Weights of a small transformer language model.
Size: 11 layers, width 256, MLP 1024 tanh GELU, vocabulary 1024, 9.18M parameters.
Architecture: learned and rotary positions, no biases in attention or MLP, tied embeddings, normalized queries and keys, attention and MLP in parallel.
Training: a variant of Muon for these matrices, 4926 steps.
MLP neurons of a small language model. Each row is named by its layer, matrix (down: output weights) and neuron, and shows model dimensions 48-143. Each number is 500 + 25 x the weight over its row's rms, rounded and kept within 0 to 999. Numbers have three digits each.
After each neuron's rows, "fires before" lists the tokens most often just after its 100 highest values on Wikipedia text that the model never trained on. A number after a token or word is its count.

L2.down143:508491520507496546498503504530514519496506505562465491499478512495492479508468508486448509488485534508501445472519520512528463487480498506538477505526505501486522469555523564492458451492479544490508486527505511528575478490508491479490499500503464504485511524501526550516519537438487491520
fires before: "ment" 22, " the" 20, "or" 7, "ing" 6, " |" 6

L2.down475:497536487478448481478538532533554515500475486475484522456525500530505528479517461477506529526517476506514522504483504415455504529496525486548471506527535473497529516483499494499520463501469525475512505486466470496516485474517488511525511487501524448508497473530516501495506493519514465481
fires before: "\n" 45, "==" 11, " The" 4, " In" 4

L2.down628:490540527469495519442538535471526512516496504486503513501501517508498529512540489510486477550489477479505471540482505531455490509496461491484447465426499480466517528493509526456472511524490519534465497512508496483511504499510465501530469465477485540537510452556506511489530493508494514493
fires before: "\n" 74, "s" 5

L4.down739:498492512490464475565503501502498466431517498471534472448512493502506529533522482442450517517497491544555507536455477530495484524509540500492511491508495556472543498529515474509494517492504509467482464490533502507495524480474486529471490492517504496535469501482487497532466506499477493477
fires before: "\n" 42, "ing" 6, " to" 4, "th" 4

L2.down332:522490482534518510507532505503492477527463509482490508561524453504504540495500434530478486494470483502504492496515478514542413459471503496511453516469481453455542510526546493508493517523464521497485477524531485489550460516533485467476482470475478492510486487525458510495525476475493524546
fires before: "\n" 72, "d" 5

L7.down873:513500502498490474542451515503466538518483518485503491498554503511488491459510477547503495538539478498502469548509473489510484541478495499527548478536545508508476491480485484512507512476525468483490484483483470494561515501454484494411511498470490511472527500528510496508537558530491492550
fires before: " by" 24, " in" 16, " on" 8, " as" 5, " the" 4, " to" 4

L2.down989:527522548548489498506531489496435483507481506505514548447519506476476512517508507507475486471517492510530503488488488480495407490528521480454500483516534491498504484494483503486493481486486541458530464496478498495498477507529557511558476506497474483496520505515496520495532470520484524544
fires before: "\n" 50, "am" 9, "al" 4

L2.down413:497470493498460490538530487527493465477510510449458489529497531524473483540472473498435475496490477483467467490537502507523485492500490478512501498525526549398503525517469523467521482543514491529511475467503499477513507496505530464482442504500474515509483535470547537495535500490518501503
fires before: "\n" 67, "ad" 4

L4.down907:505478483518527501479516535527480470495516483498512532484488505482463546516487501482489523514500533505495457500506492375504494520521519508505493509532511456545499481439444512488456483513502508490478502517497482509507464464519528480495489503538516493547483483501497526536498474509482501504
fires before: "\n" 36, " in" 5, "8" 4, "ic" 4, "om" 4

L7.down972:478479472530530557513494480479538531455483522471485454487548503530473478498471499527464529489481486505513495484475502568510526480503454491525482512504517461479496480526473524493477508564504451516462512519555510479477481509480492508504515501512466496496503483503503500494522499490515499487
fires before: "op" 24, "g" 12, "iver" 9, "iv" 5, "t" 4

L2.down241:527497526503478553484462497491465523515507454527474515511520534480541492514493473471454494519498506495526519484501502394476494540508502489553487477537522462484519529486529502485480494533496521486495515491508508534500482456507440522502490494503519493571540499505474510482513527509482485470
fires before: "\n" 25, " The" 16, "\"" 6, " He" 6, " W" 5

L4.down304:520499478519519525431461508488478505516514445528458500478560509522467512495509527488512471440504521467525509493485490559485512521530440534500513529517477506522535462499524520549522568507478498498482473506505533496527505476533524509485482468523495485492528531467479490504481524491473509527
fires before: "ure" 16, "ion" 12, "id" 7, "al" 6, "ey" 6, "ident" 6

L7.down723:519502508475459500467477498500507506497457478504519542537500553523515484526510508504509535567522523517542512477460460584488496497479515493487496499493532526507483505497522505446491503497529540588500480522515514475483506531485530544511503510463487527488520509493520490477529465476517513496
fires before: "f" 20, "st" 12, "s" 7, "v" 6, "ess" 5

L7.down207:532515520527538532525504485503495536498478497484474496526483512497538497478509524504494568552459481510453516514474515484499487532443468466538519525451539506504507528507511466486515478534445488484479520480538531534508539482483515515529508518502496511485462507442517489511497489540471501487
fires before: "f" 23, "b" 10, "ath" 10, "vel" 8

L2.down734:550554472477513492504540527502505487492490518511497485503496472547478490512495477454488500527486496469494465502488469419499524425488494522519496522495504464516474517477504534473484495493475488438514499487492509478578500496496507491484551511509488460527509482460502497552481489500508534533
fires before: "\n" 34, " The" 10, " He" 7, " H" 5, " In" 5

L2.down715:562521515501532477505517525485492535509489491496497522506483465505473526548455493542484484509506488478525516505496513428527501501495511445496487508437478535500480536500492473502463507507534493446495519503482485509509470548507500478458477511534497492502482534471511486462494503479498545536
fires before: " |" 31, "}" 14, "$" 6

L5.down66:499549504451485519516454475523473513514461506520483488500523478525462548479474501469482487506514470491480524509480520472506508533434521546484507481516519510488509537513450490485511516493482519544519501476530486495500502523468542503501496508508466476500519509460503475470482475547485531490
fires before: "ess" 30, "ch" 15, "ince" 9, "it" 5

L2.down399:494501505503552519512518521518552510462482512491494490499539471448474534451486511483517458512496469548526497527504509507487495506497476534510496463568535558479484459513523520526493479434509490512460543482514447492511511496499508496468510529497517515472512508497472497526516498516489556541
fires before: "ision" 12, "ing" 10, "rough" 10, "il" 9, "id" 6, "ate" 5

L4.down242:474501536509483549478525482534507519522462511443510521506514542518474518533477560478542474474505499464480497491509532512513522471479490543516518467493489514499524507498487523485500465484500500511535550460478463524520518518501498496485431471511501510494508505513505464492423506486509467520
fires before: "ess" 23, "act" 6, "ant" 6, "ig" 6, "ield" 6, "le" 5

L7.down557:496516445476530534526499485518532545517483484497445463465514460472508508470462518512471469503509476494470516511522491539495502494484517519513514480499493487487520468498529517503512481496499516490466487525521508472520485548518465547528515467508453515486553509498516543513520483548492513503
fires before: "ed" 30, "ment" 20, "ing" 13, "es" 9

L2.down953:544497438508528489511435513492480517471474507496489527484493530468498458489494544458514503512506541507479503500480477502518576470502485490506486503518541485477465529510494524488475487545458503503495481528488462560504521511496487522528476512533513487491529531558519505516515423488502482496
fires before: "iz" 18, " of" 10, "t" 7, "us" 6, "g" 5, "is" 5

L5.down369:501495489486497473496533436514457485471518506476534557496464514507496500514520532489473514493480523466514485487466509514493438527469539532469511478514518494512517484461483509525458488514505491463525527476472475524498531514536558511502490489528493489490464544502502508473514497471492550529
fires before: "ro" 14, "ical" 12, "m" 11, "ic" 10, " |" 7, "al" 5

L5.down737:509485475478480478488486504482516525468519500496471541508517483480544472508485496535517469498498432506502503523538488482500497535483527502478463462493545537545542545503477487518501516506498507488516558455474467516505512522499505504535504442429502515475553501498479507499482497495518473478
fires before: "." 24, "," 12, " in" 6, " on" 4, " and" 4

L2.down517:539501513482531494492524545435530489435503497543505512520489462469512477470503506471444533532509493516525467505517490369530487529501509483477521501505476495497498508493501502477483501549488542433470472520498498524506524491538513490490522531508502506515510502500504476515485492497500504483
fires before: "\n" 79, "|" 4

L4.down938:488461503529469487529496474465493481509521483484481500485529509538528483492503477493481493519491496558498567511519510494468528492501520534495481506489448510498502469554505491504503528542484509479498477507527535491514511513455500545547493521512472492510527529508497516470460545518524538453
fires before: "ball" 23, "h" 7, "ing" 7, "in" 7, " to" 4, "g" 4

L2.down626:497483509415492485493554467471540533472525508506526517515487481459527494471518526463460564507508504510508505491482469416528511460520490500522492474458497522501504520503538484491539544480544495446513471519491505507525528518506516501507537519492533499487510508499479472518492519466495546483
fires before: "\n" 33, " " 17, " 1" 11, " 0" 6, " 3" 6, " D" 4

L2.down443:491507511536452528513510493549558494542451489467506539532469471557487535475472494475481520499520471512538538551536509529500503478458465468461487486517499538502490473548461494505462472488467469484507510491446458462462448529513507464504513486500489522499512526505490494473456531531526486502
fires before: "\n" 55, " a" 10, " the" 7

L2.down913:465507506493487499512511534507477501529539426523493487476482529459573450490521464491506527527502518505475510502484502391544473500495518512511477527504477545479468491486508486518534484508513513486533496529470520479505531518505506518473559456524533488500498483485495499486535495520509514524
fires before: "\n" 28, " H" 10, " The" 4, " T" 4, " W" 4

L4.down10:506475530526514485527500509475494472491521512490546439523513461467536537512488487506474536486525487479495486566433518473476491569458488454497496514430507517474477470514535506530531481477511473503473507487531507490470507466505532499527491505517505524474459515505523467490512465481474547511
fires before: " |" 29, "or" 16, " of" 10, " \"" 9, "00" 4

L5.down465:463512500527512490529443474564531496504517500434505523496459512514484510477461488511509504465522528519508505490498512466487524496486517477534466465504472530551492486498481458493480483480451498451540468506503484446514508511491475505527539519457493483510498489524475537508505533469511490518
fires before: "=" 32, "===" 16, "==" 16, "|" 6

L5.down720:519542527508495500499484452496451517495514499501497496508495520475488489495474497520487490478496512539554492521485510512475534520526499501518505474460499479491503493493529481481492487531544553480483498516475571555506518500505498489515480475521506503529488460482473553518489528498534507486
fires before: "in" 20, "at" 18, "er" 6, "al" 5, "ies" 5, "ck" 4

L7.down566:502451495489492503495462520460511540483524513448521487515512476510482416441519529508503490513499488470569492501508491510513472491479485532433510521504480547501497452497487460493526518521525480500500514480547523526477530497527476476489521472452516493520526458493471518516515511493487494527
fires before: "a" 32, "ai" 9, "an" 7, "a." 5

L7.down634:531488495481495515491536514518460463479471520461492525495502495473514489472487489505512555513605502516503484513523469454518485461521474515512515473472498495462510507540528530518516489533501520494534488533512516507549505492479488465510525534528487517472497521499465509501507505500515482523
fires before: "c" 15, "p" 9, "ch" 8, "|" 8, "|---|---|---|---" 6, "k" 5

L2.down105:513512493516495499495526527459495488526521483507541473488514518476478539493497484478502466537546532498487495564473510443497461507498487487529540472467548519530542504526511490486483493460510489526524506521488527504476475526503529510498550505493506492475469492475473498512472516514490533494
fires before: "al" 17, "e" 16, "ar" 10, "ad" 9, "ence" 5

L4.down132:498474463473523518540496471496469496479505506496500517477495486481473481479493495501497519515521505511505457492429494487478504491521509535500513445481535484514525507489495523487456493506455500476503495523522466469530547457473438492537535531447483485542456480502495495498517553487494466495
fires before: "ed" 18, "ition" 16, "ing" 7, "s" 6, "es" 5

L2.down1012:483513497473485491501508527504437518477479520445512551553488516534513464505474504468531492450490481579491513493507517509464524503535525481487508500493546525461531506506525472534504505478487502467508528530512450506531495492493542483502526500551540491518501477459487474464479478461488469513
fires before: "l" 11, "a" 11, "ra" 9, "land" 9, " S" 9, "ig" 5

L2.down465:497479448483497487471508549508484509506498500494480488522470486519503469493481513481471502489514504497486493480535505508554476508507529509511482518527542517516548501501505494470549430523507520490490510457548480507533484512484572494486565523532512506499510468491547535488550480478498488494
fires before: "l" 21, "ive" 12, "or" 8, "iv" 8, "land" 6, "ivers" 4

L2.down56:510471529498530504513533490495537468490520531478500519503504486490506532460487533465513526502500486553547472460528488534501545472465480567468506526532518496482491494509483463469519497502478473473524448482506481471456491473511502521502474494509509503502511527485501506513455505478490566544
fires before: "r" 24, "i" 10, "ation" 8, "ial" 5, "h" 4, " of" 4

L2.down578:463468522512515502505522569466471502467478502528505515488507524495566487456475486520473530501490523498545507476525537468571505491487467525484529455498507490488429473511481489515510505485522497475493505521512479489524500504520513511504573507501488467506505487490486517496482489487480544556
fires before: "r" 24, "ial" 15, "i" 12, "ation" 6

L7.down778:473456478509498480473461514509496510497498500458497470530478516494521487516509495532495501495509440483523500490498454487467514496508485474495431514502546498568496504544528514480482526514516548476541518513514435494485472518494509529514485497517472489525508514457505521460466516496477475508
fires before: "y" 31, " of" 14, "ic" 13, " |" 5

L5.down1023:487520546518526476512458509511520504496484515512481497488456479483519524502523526475470484446498527497514481469496511501480523501474506455535496435481489561479493494514519521500490444496525500433512517465528484485523473489516479526505528469515538531474534498509505527491531525527503496548
fires before: "ion" 23, "e" 15, "n" 10, "es" 7, "ive" 6, "e," 6

L4.down486:476551550521530487494490528525486487486492482509470500535472521522485478521501543546479502498509484485478479476514523527492504467488487528485486470553505497525442507488502534508547521495539522486522478442485539501476478536512518530438543504486534472497498479501472463487503503532475517462
fires before: "um" 22, "y" 18, "b" 9, "ent" 4, "d" 4

L2.down358:508494554473473468472481546491526481538505477477491551492498520534520529529530514540490505527488481505541506560468511526496523496478494509492515519514500490482493507501469470470461461480528531498488460478532476529473500494490513522523476492532477446507528540487510502443483447501480454491
fires before: "\n" 25, " the" 11, "t" 7, " a" 6, "b" 4

L7.down56:484504539472452509454515508506459523477482503465500507483527492510581508527496515508471512526529531482499502538495518517513481504561492490491467524518540487538525523514473487493498495478456500524501511493474486497491483516550456483501542499509507474506525464467508491483501521508505464493
fires before: " the" 34, " a" 10, " T" 6

L2.down755:536464514485491510562506540493501507463465483512481501511486494548477453488518504426510495492485492515502488514505476512492528474520479499491488452496511473491483502517475476476439480505490512514529485485497528463512508503482472493514486467482499497549526486485504512505504537491494447511
fires before: "al" 17, "ated" 16, "ed" 13, "ing" 12, "\n" 9, "at" 7

L2.down908:504486492503464480484496501486522458498497452496472489488512529488568488518463497498503497525528546495491497521512526427469512483524466550473458497500468535503507497519515493479499471517550509487528512517497487521487462529546486546488514484506507487484496495457507479517475516501507493538
fires before: " of" 16, "ic" 14, "y" 12, "ist" 7, "n" 6, "ical" 5